From a checkpoint of a small transformer trained on Wikipedia.
Size: 8 layers, 26.1M parameters.
Architecture: RMSNorm before each block, rotary positions, no biases in attention or MLP.
Training: a variant of Muon for these matrices, 1027M tokens.
MLP neurons of a small language model. Each row is named by its layer, matrix (down: output weights) and neuron, and shows model dimensions 176-271. Each number is 500 + 50 x the weight over its row's rms, rounded and kept within 0 to 999. Numbers have three digits each. A neuron's up and down rows have the sign that makes its largest values positive.
A block is one neuron, or neurons of one layer that tend to fire together. After each block is what it responds to, as a language model described it from the Wikipedia text at the highest values.

L4.down357:489500498442472507435539434513419510425485482512488498420454514523504539408531470545502443551539513538562437517461446520499465563524470485547543434437494522481498509509559402505579473519494517479557545532552469574502442573534417497412407580448450588560542527475603545480597564488490549487
Responds to: Commas and similar separators after an item inside a running list of nouns or activities, as in jazz, spoken word, soul or badminton, basketball, volleyball; also verbs that open such a list, like integrates.

L3.down34:475521570537572548478460526450506425451517490538482457459527498516451371516503532520486568483405540524507517460578451537523532499507463480533500461466486536515490448506486563473447498451446552515478479524592462431523512536463498469470470524472466455555584513435416490529400485491588469551
L3.down91:497490525518471453412462589560488535595413423538434476494433556373475455444507488491494457545521415536492468567485511585464461524478452465479492462587432479491491493542516467493478541520468529502441430528509488569506518501455477480460460518518461527468397448509478429446540434488425509502
L3.down182:509517523570491449494462533556530652477475467451520484491480532520463427518488464541479426472611373485418450509486506459530455503470500422499541507448479475509533438515506574460525523522458434468434562420498556540546487406543488531492450554490451482483464430476453497537358519492511476511
L3.down185:550447626501478471463516476551620460437501431478499444464596602520483536516561506496545440545548594538534523477576500498477428456438436536580496566471443533431501493460542557480521400511550520522489504399453511518511422528541542514509490424509510490476538504465437604590552509595564499458
L3.down197:507440498461570531455446443463554494527449595457502476504595534462500495580423482507508471437563601546555460535359564456498546533545479558585541496436459505511398452495488506566572498508514589523498479531477477556364502467483525532565523454578579505476537513554508457458541459533492412393
L3.down291:504465523426562456469513487479527490543461508471522551519527497477504556522469462564508573503469490541550498683432457435530462452620431448467484451515448438499454430588536452563396499478467541551489405549499523502459493524476565554529518501429461443519481523402523458585496522494473503524
L3.down369:509519554506483467530374477446456544526427467568526504555499466509584573544470418537444450595525561497465454557546454597529420512488524408549444462508525521396564601575470463478517542533494508536534477550486515576535557565421506590488503415477386444538481457547484540533452460475514500482
L3.down370:446494494424505411411522522539508579448535504436570558423499500513533445512500520411543564494507398399576487487595537444443453511526542603421546583455454457459510552530604450564598461422454496513462550386408527547471413541630535598500441489496593455420498509403558589569512523489459555466
Responds to: Main verbs or verb endings just after a person subject in plot or biography narration, such as pretends, took refuge, calls it, marches.

L3.down33:400485545427418504515561534548586424547512466513442487551519518431578549485438527474443510434557447471534561514435519522516499467519521476548537494574475427473585454595511474509522449575503577631567526454495412470518600547409550505542527511524514469405517490490486436470452527522485495516
L3.down88:520581460489560485536422494481458431397466552532425508519514468506581520488398572485495473484495486488567490388461527475526438569468481498521494512548477441544554464448614481538427568526514519391496512492499461533454481418592485545485532513524480575454472532467483523478526564511486529543
L3.down95:488426461580520498529383469553451439537469501544475434499500439457477426461466468488502583547475499647447567557507426452456441506585517536494483506486560481541598555542527465456539433471427462452414549452510568365479503410487456525529435593399369560468538543537499533482560401502547492451
L3.down265:493562504406404523481556452590505426466496498497486556450492528525491510532500511505385462503414457475496517496609518500528444608644524498525418545596527594495511516443500450452498438529477479527535579551513495502500484513521471502466514540583514471399490531431484445469505480473435540520
L3.down304:567477452406450422546380434566497463483591425485458534512649466450520440462505459532548510581558507541518508572580491501549540480527532450480559484497485509471490537557476459449507563509469446503459486515497502479441515533560510552533542501542426503493507498520534446442439443483555520586
L3.down311:439347459541522506432566561484548541500565516446480491512434344515507493446548525485507487497460462533590459472552463427515420606375544401459473454469483510420485484487377414513514463499538456495512477458471541439597606440538512464464539514497559541557381501500429489468524488545425443552
L3.down319:488539567499515498478461540573492573532462493550588546433420497436449498501519511421481501542518511500436487497458514479456540479571492538580493544476550493498468532476501562561491584491391511455510499458546611539482584529546529518467535478420574500419524518406487485493417482505466476596
L3.down353:514492459530566499533489562488530456548457521457484544594533581472544531525644499467482462508468546491565451525400405443509402515436493481456458513505548453564511432502424522457596411545433451456495483522478448519520478540500429560511484464572526517457446323484514465470510525469493391462
Responds to: Empty cells, pipe separators and opening parentheses inside Wikipedia data tables (election turnout rows, climate values like 21.3 (70.3), race results), plus mid-word pieces of Japanese names such as Yam(asaki) and Mur(akami).

L5.down31:509512514424450478527535519390465515449525451530540472595493470558498574520385451533538582474507480492502519405554485473489552527548501518446456493458456508519514504386500513506419427522563515500533492466582587538531512545474430509521498526486468547497545483530529503547483477508525484550
L5.down197:521433570450512523523468485623534476537484550559599442549541464438515534563518530496529551538447513555495519464493462469465453535469552496530349517443490464524413525523505456427535496493440431506501569478440476503447566564524479419509500409525524549408556503417465437465597516546530511546
L5.down288:451481518516484519527488516497462457574533499447500509433590509443574459498483521584565467484416496422527468437564430658518538508432564505540542465467569441433497436558439576452532598488543521405441558438498604515454467448456510468477492472506436486539469519431397439508557513493462470437
L5.down339:534478503495607457508584549574400532551471515368460489506544452587494485499486512467491466553416477501574563498435463531545534489381532549434469488446486499495539569549546509520553479516411556530469509526563468537522510546486514450518406498533508528490424519540396524520571569469523535492
L5.down354:523498567512500476489432412508456532446502558468538479555465526555510547524513450481521501500446570403476519550577509497494509527488523407522540479536430544460546536527497491524451486455498536509574469538581403563484427485423438497449577583500481506513577521483528591607424587440481500533
L5.down361:468491436567502526519493437441543441530447427516490470518526464409523459548638548397507459424492539490497511517476478395438492551516439463475443565510549434518542523551434551463501444494561360550547587465521494501392522452485457493428472486435518522393486507465478436586516436427472439611
L5.down365:463458540485470534539523469546491437456462468442534499447551447567456497503445498499544443512448519446468376525500568535597467413467493444479508488431468578416515485505517528549374513441503477512516646479575550610573385572495544458476517505470488406514358470437457489460469508522511404546
L5.down415:427458495517544481516539528501504534578514430465474512576529483479524501479433549516488468575559563480434489453431489410506457528572549530557445564475461533479499624555463520534425584415617531516499545572459547527544481421531534468407480429462480432540527453521561487528483498543535520451
Responds to: Digits, decimal points, separators and spaces inside number values in Wikipedia tables and infobox fields (climate highs, heights, race times, taxonomy ranks), plus occasional initials.

L3.down140:531498498496561450521516434547519562511458465453457456433503512507470397481457564459455629553521456598540437552483474462473536526564502583524491492506486471471519572610520491494492491519417523458486420454506444542442522448450472579496491422552511408510485512457563570475555522354496439484
L3.down268:573469500511479450511478468488470492540412497558431570539532587537515566468543602519554502483415665452546485466494497481454405485463523516490505501517443623484523540453518499518467452616549587411518449601443484498496470474524549471526504457514430549462467522461497500542515525428498592466
L3.down334:560469517404404451447455408536503482468429449524496525503538588458431445521504577563461542505597521438564603490448412484492516576609486427477553522505494521488520586490485542406460514481509524496628502524516465493458443514567544536448426444506521553492460550479491484489466538415479504537
L3.down350:569416454492566529532398545559497455579429484443518505525467448493595516492587535500527476512387559655454486573516459497490555517456430447504481503499551511495452396576587476466489559452483506520542405548564512391512519428562559485512445453411479536568414505402503484546540418481409422439
L3.down352:570572463554490493532533379518482519573521528544506567556500512456538482402536528568475469436546549476492516496468587587532528495560495532506507564558502583391453559530488499588550459527498504487445510496394393573535514543488616486474458426533471563471493487475497492570500519471482545416
L3.down372:494455437492493496550411473607500590470486558513500527460498450517400540496524529574487570435506490436544516580502489569514460422573488496494580539630518437522483537466520432584536418545543538522447457444567479477500455526494585417512522443506419525479492463485479483511431567464514608498
L3.down395:453519519483467525448495454508588580509486443532494448457439582476544397465521515561557514441538364508557490402506615495502520441507447516542531536539484529617514365527418443423461472515458377489476535554507495512437487496474558430566556526602482543452415414493566379464471475506491515410
L3.down426:548464544520452460487507460495547454444474484494432464478517456541543532557481526470459492506571499530438490510480467462535516495391432508482527483532485471493509526471483574531511476500504512437563498472510468522591437528550501522478495459508462485451426470523516542590549551526452483525
Responds to: Coordinating words after a noun in a list or pair of nouns, such as and, commas, or, &, as in "life and work", "temperature, pressure and density".

L4.down249:458489563487526575458552492545563421502489486518452461424434547475479427504546443439556478552504536484439518472595484543563488480523498623443464505538566521408546523496446516559534469443493527521512480534449474449448549549481545478467514534463515539472495593540547595574439498622482458443
Responds to: Nouns for people or relatives, often plural or ending in -men/-ers, right after a possessive or modifier (daughters, businessmen, coworkers); also works, articles, commas.

L4.down422:548504587495475461477497474439591457430564516467521476585477483533432509511510464480460387587462571444443529497522435507492483521497585554457454539451423528507524511524449473502476560448523524438490452483478521569549503464524476482440549471432553497539494558453538439457535417509518521373
Responds to: The first digit piece of a multi-token number, usually a year or day in dates (in '19'06, March '8'), also thousands in vote counts and an opening parenthesis in numeric tables.

L4.down71:456541421529460562485513512524425412561506490537438495426528556413609578544524489523425540445497421506524561472450444461528595532536544433484549519438545460514591476546375515455513495650557543477501459447407492518493491550495485600446439444508451586430550488460505468557428496520477452546
Responds to: Tokens that complete a time reference in biographies and histories: the last digits of years (19|95, 20|18), decade s, or his/its in "of his life", "of its time", "later in his career".

L3.down76:601418462518573476489531413603498475537392546491580538439525495523558538489468478533525478547514453591487479478526398543523474412534446605453600516601511484494474555478506478502581500471486430512546467491447501491555501561530539486561535555415430481441589566541620509452477495505570416505
L3.down170:474484593494639489484474564468459435543524534516529478516460574534549563534530555497450558551453495493433596533572491584547483436558528416449427527487540545508554526506471504513539506571551529521466377488455502489420457452541494430492549540460530538507551515497478502529533499516576529355
L3.down216:521447532518606467556556465416524628511488484525508442405520496482547411557490499506498526476431487490503488479463520477473658373533530363485439510455546504470491409460498459557545495526580469533408465539566514568524483436474512498619491611462626486550472490428473474546429462576459502519
L3.down251:473466517500581463419496515553478514544458465533528484569419549509453442524548470512473414568377533569474529571510459510531528437541608588489489550480469526427491574504502585465583410636469536432542490509511438428546502573450432446429506490496583589511516526485484507486438413453465475538
L3.down301:521531558515494541453556494477594560455447530490531446502521483544486471524506554540537438520490547509519515553481472498546450475477515508480476420502520547519574546682416450488424477616534600511463559457448509536575501518471517438470452482545545515480543537476478480538393496491527452434
L3.down404:468645533560508474576490546503434534550596476601472504498460527573459575588500534602440463487562499491499439551514539526558577541438501536470480533541467523390499469433518475485553551568524505568456453447443499507468478441490376561431551455529500480507467570475500535499483503482561468550
L3.down408:401523506454524471520464472497502386445462470488450493518557348478600542502532582607485459493477498563494523525455491599533495517563548559497362460495507579476542547502471358541460516478438489484494519578453433621468518475498512502503577491477469473434560505567546545573463433515557524514
L3.down411:504553513572529459548556520534485541482453556500472586562453504555492540501459520470519510472493382467491503563524502517467444498530471490463551477450503520549455535377546504440480520404454485481521457550523520488476376492455423468444536696497489513551515390478462536545509433424522495523
Responds to: The last token of a date or period phrase that opens or sets a clause's time, such as the s of 1980s, century, time, season, year digits.

L3.down18:448532453472485402577528402379518576522449511499539504536522418453480562488418566567546522559492407479526446468447460552466405500510530549444457491413478400425529566516488545471520606442425528553484434543469480487545529518585457576596402434535522616537493516572506569519397495487482499480
L3.down65:409476485545561469499536617471496540518536472472540493462570519410484518503448543539511474465503565475551533502535490612517376585482460503507543358510435459538549488533534543586466454429471643548461454521531446471527534466529463490609472456599551641466431483469462468542513491459502517557
L3.down103:476462449453495535474425493536540638466506462406505440545515529543489464466498516569508464547448550481476473568487495496370530473625455567481574517456470564464492408503463453508451440535548468463562498550510474496538387540458543497511492472458568402536441471403453587514609505551457524502
L3.down105:524445438507549473525496476513483492398529480491464522534522460524542477491516432567491559435453500511559414482444548514463442462454518483549574543491502488481413586491539413397508506507531514468473518544563428476433554546524498499559401438481523497438449559510478524529513478433497416478
L3.down129:506503521514445523504461489479488550506424484438497494530552467563489513483415572432533522497411473512485489492525433505510467550503542437490436428456504512527466467444417467585534541461457473605452517576340581546497538491570471505411470503469544496500473528484511410412481533506468505555
L3.down159:476484445486413507523519458484359502586523513510576553458594473431492485488476556503450533552466453434575511399473496560417497472443501542517495543578578450488643526534566519496599414449395540511514486437460508404507415472510506545453480534518544550434471490458470459524456454413599580472
L3.down242:531492462455492476549486573538452474440413437452507627549461461578520512476576595500533459487495580540474483561592505515524487549512590514557549562513503503504383471477538509398457497432482505503447572583441441512597543533532441554504495508480495468549476512511505434442573493486454486491
L3.down286:523514536475453468449478375502466511415527462370555547421494478457400423502490515564547520464417521410448498465421510529423519596572504536590472511541487527639537516446546564466476477533542518510511444486442440544480535520495493501508404549482515589517503476549564509592553497514499527492
Responds to: Middle pieces of words split into several tokens, often right after a prefix or first piece, e.g. un-ed-ucated, proc-umb-ens, inter-ind-ividual.

L5.down110:487503537548543447444507459514549542442462581499565490489548447511586450544452494474546452550427529437520569507447460527518538436505488442496543447452515516503529483550562516497552592487484452538509578533532461459490487475501527460534424563511494534383566461537531481530505402498537438532
L5.down161:459512566519567524510590560488582400583516467438490562440512452573572573519432618406578540555529484622460459467490510488514447534470511541459476507519555548547494502517391495522468524452429462530531497467440474488532494529403516432570497421521443417393478487412578486470439509442494461559
L5.down214:480535661577537527578581616497542641431410520412511411403480501581445495542494429503471449529537423561469472543445479511533564519571462388534466500529463500554542518530512535490595431482530451566521435463513563442436541512499489473492460520494560425462475462583571550545490513528524473464
L5.down265:591548501507504529495499615483470510530574435449458628530538510476551469516549491510552504606547472527609517478480476430532329491538481567554532544506602444449515518464477459472490528526551577525488561489603408475471542446507573495455477418539609607478521498425467459516554532400373555546
L5.down298:547539524464494527483489404509486473493502562527482461540466585579413482506424565592534483512517424437531462513557501515443490556556466464403488409522516579539490522569554486391584489492500537520493461530509459526413477512442462530420435506448454461489497454499481572544504520465551400526
L5.down323:534509566506595580428512472432578607430505591587519408418533520487486577433516402461581418534458442494569431482381471539497470488552426405518516379525516398508548430612588535608629557462486493480476476453493480550548513517464455470526404510550478486481469515475620488446596513567487457414
L5.down352:460454489549480539471464558444501478587372437482458520493475493468522469447504577539549591474488553474491521458568484514480566479447520493436527596408510545502530558478410478562621505567477563507437536510508568492515501450490465469472567561508561500534418478505366459539572466491460452492
L5.down393:410460496490586495524525520465422533508499486492544517505502555497434515512441560455427462518604416452487505640434505415525519466512618532540491525502507474486537500537445516510594555481415525484495556413469535519470475567522435502572546496479470425517494475570389515570450567608434367437
Responds to: Last token of a sentence-opening time or setting phrase, right before the comma or subject, e.g. 1991 in "In 1991", later in "A week later", However.

L5.down29:566426503523543478514601450484504437488433454500449459507443544541553544468545573516548577511434512509428454532614425536485477476502458461516532365440555433476473573549491509623406498513509566557597522550542596414583511518523409524507506490473557518587471549524482502553594514459480428551
L5.down71:511440592535449511459462532506439508553432435511557564602516404529590456406450545566552504485551446567444516498487530540517502496501540458524508491498421481511560503386413512574486507489487456543391545465410582519543550543483439554588641487557481492546453561441546536532498454538470530573
L5.down131:543487497486614531574561480546416586480501449508493425451520501544460589461462515522485533451606465457476433442530412528503424494508448423495539529551575491475474468511484514502497527441481497542519520483567534507563509478536454556382512503469434519459470465491580597506393547424532557491
L5.down148:438468572458554502477560475657535524510412523499513451523540512528439489496435493478423472501639463541504491596464478524572435569511485484510567353546511523574461442477528505519489558559469533498523375471550452494583555521462581465577498521589470425534537495566498451455460482462522537460
L5.down220:644500534539476471453554392564533489457488505617581482569458540571501565518492388443457521527449463490510472441459525495492442481518461462478485399525473477515548552497469588511511474446501504539559466484530496492570498473483508475384555449512495489573533494471604569437440508522496579526
L5.down249:487463424435529458493473457477644484509456588548457492528468523520478467539530523593539459515466468484453543580474490554462505440520418502514507439496453500525461452441475495509479429471482473554508470536526523588455605445498582559475538559493502533453508553449567473515583521529528505517
L5.down254:455468480441560479553512421479413547431458459537620496494560525412417538387550357592467431470517461460510561513543483476439482540494494552559534499588461427523450515522553481544493525407544466471529568432484527516473537476475598457532537565566493497535555488524665561427497573469502513551
L5.down283:574506502509402599544513455469441479407462512429548521519436354462469476481498532458401446533534610464560548589521517474579448504492514530448558409454475565425522482466522525493423472468563495606449495493581516460528687507543564541525508502522548508471452442517483581446521478593487560507
Responds to: First word of a Wikipedia section heading right after ==, such as Career, History, Release, Geography; weaker on list "and"/commas and table pipes.

L5.down16:509444418435453499454457527498386515629466475468507528544480461557506498435560468550460547516470518498406478454458561484551525512556507449450509509515417498509438484522477562521478553517507435419516545536521536356556471479473407501516510480514597461615512406454512468433439486457464421532
L5.down30:546623547633533522456567497475530571501459536503549511420476524530519458545504460469444465554505423453489503508468516540518597461500432409450537509481461505477475477402507538633483409520497500517475506473539504514459470445576488464509480437503545526527458486517610495516439482531505397434
L5.down207:559474596581441450522511440470471512505449502565521507462520470511470541478564552486446432528514571510452556436539601480575566481426471531556483528466479541476495529481533513505514488461559524509529448527478562552584522522447563530525497544521459518557498446546483560491543451483495582526
L5.down210:468443510427512540474454436458474534495480475490523531399452537662475531476556440497446501553462440616500416503436456473517456447499493548488556479577503494497420522437408557464537511443600448548485489541512499519515443546473435488581520495448518414468542373384508561553436525531432479486
L5.down215:476507613461505566460419466508485581422440526468524453455511469547454408540442530469518419500596405523489481573507558508518527433464493500438476531538444557546525585445505574545513449505516481490485497448451507517498533461474593482479437529399623448406417360620547509504589425532505515473
L5.down309:539467480409467507522431405505500526461580562504532432520513488481467496490493475468507502527548463611452426486399534512574530496531465535483437511520551483506515443465489432502657526497445528556518427470527506531545479490488522614513558379494551564537547565578538502528540581611495547520
L5.down310:555552593547521534500601512479502565474456460486525487424488569509508539522449496507395454483498538457468438511421528542560481482510506512477478423471449434556443583564523509586512427485465484503468539500435563522577406513492449553537456466471567452522477591450470380504517513549564343503
L5.down333:528474522500521485615578468533535442467495455463499424436472503519471420446542456477540476389444460598424452520438454502543448470521499525542504512462615469528563568474455548542420507443420513493538574496477472477500549444404441399507520523489492478550517578531486588548450635478408493463
Responds to: Main verbs that take a direct object, often the final piece of a split word, just after the subject, e.g. chronicles, shoves, deemed, described.

L5.down0:517462522544509502396513514494520565455511420523549578404498505571519500484510539616545565402458554557566470455458521524536452471411475518524451451535539540468537483479554553467484455491600460579511482474450483458466476471478493505560491540649445585508475480455404529486537545553483504520
L5.down126:520530438476429575501462456453456456468536489420498525510434506424562510615478532450500504589449581510576571504387486495480543489544646559424455524494445495475435465519392436401527520471522496463519507553501494501420424424535500471448480449430405539491494527519561481470493510514498480506
L5.down128:508401556479463518565419480493434541535422508585530536565456485530515453523504508459474462484547511526447534592507454505449487509514507473487488562487487535479597510563496475637530572462531505481569565429475470530477574551460537433431548512531449483516478596447518531562500517549517455464
L5.down218:479409481450500527503527549530479472529421502540561527580402474515532552496475488519566468473419527454524484479454467623484470506474556407501497492556498534499460468493439435596377524407518444413480533497513516456523520539498484468552544512488505472498493501488492334520411434444537454476
L5.down376:456407505523536590492548535553527470441601500410509491524587377473536494528442570422508526513548479506593513507512542459552498482425500582553485561549501462570471528541421431576582450611546467540494451469456440561465532490460526520501501484582524503411517589469477497560393545501440503548
L5.down404:454522555501504453597490450463580474502498463494544539438526484452478510556570432405582544517410553476516501541528476486552543519506498570441563469537508484577478435454498536467544499571503511476494545405566507497538445514542546511443481419521517430505512456594479484521500489481435452480
L5.down423:499406432554518447508534442444513517530581513509544505511495543484491514477529490523469420464436521518564438545441538484432495457553555462585513420395577608605473510409435644506397488435436513453483462546520538479461528497554480466494498550440556464443532564475592424491475592548545485472
L5.down439:487545495554578558517438610654544507528514542459384486519541521442489435556460463423485424548571483503472579564432512504500464475564568590586479433503456478466449509508436554526511555485466544445492532425495494543471480515509507508572520564492490440460393516473568508444433516519469470589
Responds to: Words partway through quoted song, book or episode titles and quoted speech, often prepositions or verbs, such as Back in, Arms Around, Break.

L3.down8:513563541515429547514496493516432462557485479453591522547504486448527571497478518441465471562566445438520552558442501503538457502445534497580430434555489406528431512577550503510505443463417403528463535449568487427477485517476445513540510508494492495654467494509462540550438573477629629455
L3.down25:605475455489503497488515549474505398498502461449505515488564382527435545521515535504464490537528612441488571432499507455552458508442531629547446494483473468465510550448394532512512435559386506482580474603479547504477469449606517452459505536527514489497532519509491479536479524486385499521
L3.down60:562499577508562584421603542470421461421450511519520533454505555526501486442462488455472447510558551570515433529479542575489536540475557544508510459468505535570463516437460624527502584593494523495482501453523531510621497466517566556454555448409504502454483488507418500461455532504522517460
L3.down114:505503498471461548541471464472505515409429553519433503478539577444482428456474476460517521476494482433499505516560508573537519481414521526489471459614500463518594510391415497462587469489502529517465498532589479398516570453519489450444550463534499488450378560531487502564513438458595484529
L3.down146:416515460570493540539455501517458500505454406494528499490428561607506512504520427519458497422594549484530521517585469493430547452474577562540526426432486519502532442483492458511515466481482496550350515525481413525444479597494536506474436600370563478462519534498512465585519597446484495529
L3.down243:467527448532587520496504558566490487522434450550412568476450429411613464572442493376441470462510529527510436485525567483459551545551486468516514458481492430481554518527426521477461580450381482454463448544561548499516538485418535445493460534493418523498522540543553490445552576514460456511
L3.down281:567463561577490563529531492474487432520445491504545448517535524532465395440455450460564378634454607466489449599441489444480527523534482579496461467462533507462529466509535505457524544518494505448606477492542508572461528534515487535458426597531526431469499599514396519513474446517506522470
L3.down430:521471495400570563539501531448534453507545508497565536458581454509570476574486482389529537506611429519405556408478500553429495492570513447526477476507552553495415530534540484509522365532482446477482390614583564452578559478378467551470498590516553459510471523450468602504464545480476418578
Responds to: Nouns for a related person or owned work right after a possessive, e.g. his wife, her mother, his sister, her daughter, the album.

L4.down138:464515531490485485530485521443461483505421537463402524427431495507544461511475373562544490440502520506568507511583493508423479494506444460504549591607527518511495560480566426483471520466474532441473555524495475566454523498573537506432386466499633555579502448544410553424632486574504380445
Responds to: The first one- or two-letter piece of a word split into subwords, often after a hyphen, quote or space, e.g. -w(ithdrawing), "F(antasy), Arch-w(ire).

L4.down245:580498461464517483568537471457498460530624544545486496496578473459422481516530524439605553500433577477460465444407455510522578554541528477493419470513545479407522472422482500518527578381475454599525429564501510458515477515484542508530508411508575504418485587518648538534513588536454493541
Responds to: The main verb or its word-piece ending right after a subject or auxiliary, often taking an object next: pretends, view, hand over, became.

L3.down17:488508467387468506554443429469521468431393483505568518549503462481578442483495506564505532507521611456529537530472448478503494525487550596463507456532584443610508532629487512427530453572415449432494514511480567515503471542510494473374487453550466473515510512550510492456614502443563454524
L3.down75:545423483446439500487590504467512464481456362480493472450611513490545446567483533545448501483531465521441411471618458419394582451500464570414507525572632512472602500512526522536453468542541495458581457576473494529499451583547469527512481478506521516518467499499566508486399583557543513526
L3.down151:479476449527468465627433560467469531567445446498561500531582483419493384467444569463623535450448399470440491544530537469499511549577474455431576549454571426600491454617467440444449500579451543491457479407501494452460577592607511532505477574481538589465547563567498553545512509538585619527
L3.down181:470462469457439503510477543538647515514414534464470439503549518516461461461462466594486500465400494610374550527459493521467579501469475534477490562486475555492573536464477545520558495521527454485532411536460470542540516486595472504458488547536467537469513512567535484503584497375548460475
L3.down218:533445538474460462447494565491468549524448546466555577551504483487470526430517592385400469519475489581504473441471510433511577445492541460534506520507531423502591587477499479481585415483556455495572546513481510481455463521471406548479467424499466471425486548481548438468488467503595459480
L3.down317:458480434447538513560373471596506502492432456470550518573535513518555454446473421576477537421472457454571527566441517479483527501457515556435522529538539454537467481597535506496499544545546477523519468446431533488515407509491512521460484504491446505477530491497486334447585491498453461485
L3.down361:531411496454439530563518428481546489579481526480528506431484529488511351447413504494546494512420502507543513522490516492491495574519501573436473511431487567531482531505446495548556506420441525473572518595451525486510512437589502494477488479436515490586507505491460504495444480434394526446
L3.down421:476464487514420487539469487477454564526483539466552495512463495524480553552458457475471449523599430371412588565453624535491496487498629534521531522446518400498524519514509578495478481544390489502491573476469507532608544506491475575468476516483462538557402456461477536550371502411519473486
Responds to: Small function words or apostrophes inside multiword proper names and titles, as in Walk of Life, Lord of the Rings, and Track & Field.

L5.down13:493465497582482452553502545423434516448439477505495488486508566552462512514401424503410415448557505508498520572543540511524487477536527491551526458566517621460548503474556481540462466486542518466550446524556578516554406529488477478534576542395480433461517468567485446469422550592520434452
L5.down94:524513493414478529487366496409505529551455559515500457443479555471533480553487402554528490471406450505523532485559528289552585464466470525411463506516443479592527438477441555502468479578452520471446504491427482477481456542567509448502497463446501470499580513560526466487489475540449355379
L5.down187:487525580473447510489521409473440477478502523564542587515537578461531591557457431483399516569573402397492452543523534583565525447508493539481562485465551441550466528557612471435482488544471501537559518483504576523486441499510551469451527562429477517474465497499517594483438514541503434443
L5.down251:479426552635622596452516440422530421563506555543504463425424542453518462507454593387533553547520473567476487498560472551503511486455519445454447487456466520495441484439528511549608523494445429441440489488468460475579592499541578455538518537498538557481472493538376463511577460491554497468
L5.down304:420487513436554497506457503471511550476464511442516432503487445473460530457468502481503521521520453488482522515577450582462419509575454487470463403524501533471554584558424601535494452473469467373532480542528462470559526435498553570528556419511503516459487585448508451474475545610506480456
L5.down338:486492541525579521527485530505472464476539479489502490583491509505529538536449473497566485471501415556451409492466517622418601428479563581473618448547540514487489435490504440488455520482436430546533454508486479512543490527442518597519517570549525411548548373521450477516523482495507452443
L5.down353:553509534413517548546533401428546526540427575458575399602507512533516488523474521482538480420508473387529479492475572450513487508408465575443556464475567460519505518412553516496425518498442548528491536446476488460476428487422523463531563528492554539467544481525543498526454447575527401506
L5.down413:487445585507490483399488444485587430523439437460461524426567494500575450528422493433399471590463444432598512485489514577514484585492591526536491530522511576523473508473551495432560605546554522458437497472509506546449492509412544547601492563528550496468463526481451522435479512460407511505
Responds to: Sentence-ending periods and "after"/"After" linking events in biographies and plot summaries, plus kinship nouns like son, father, wife after possessives.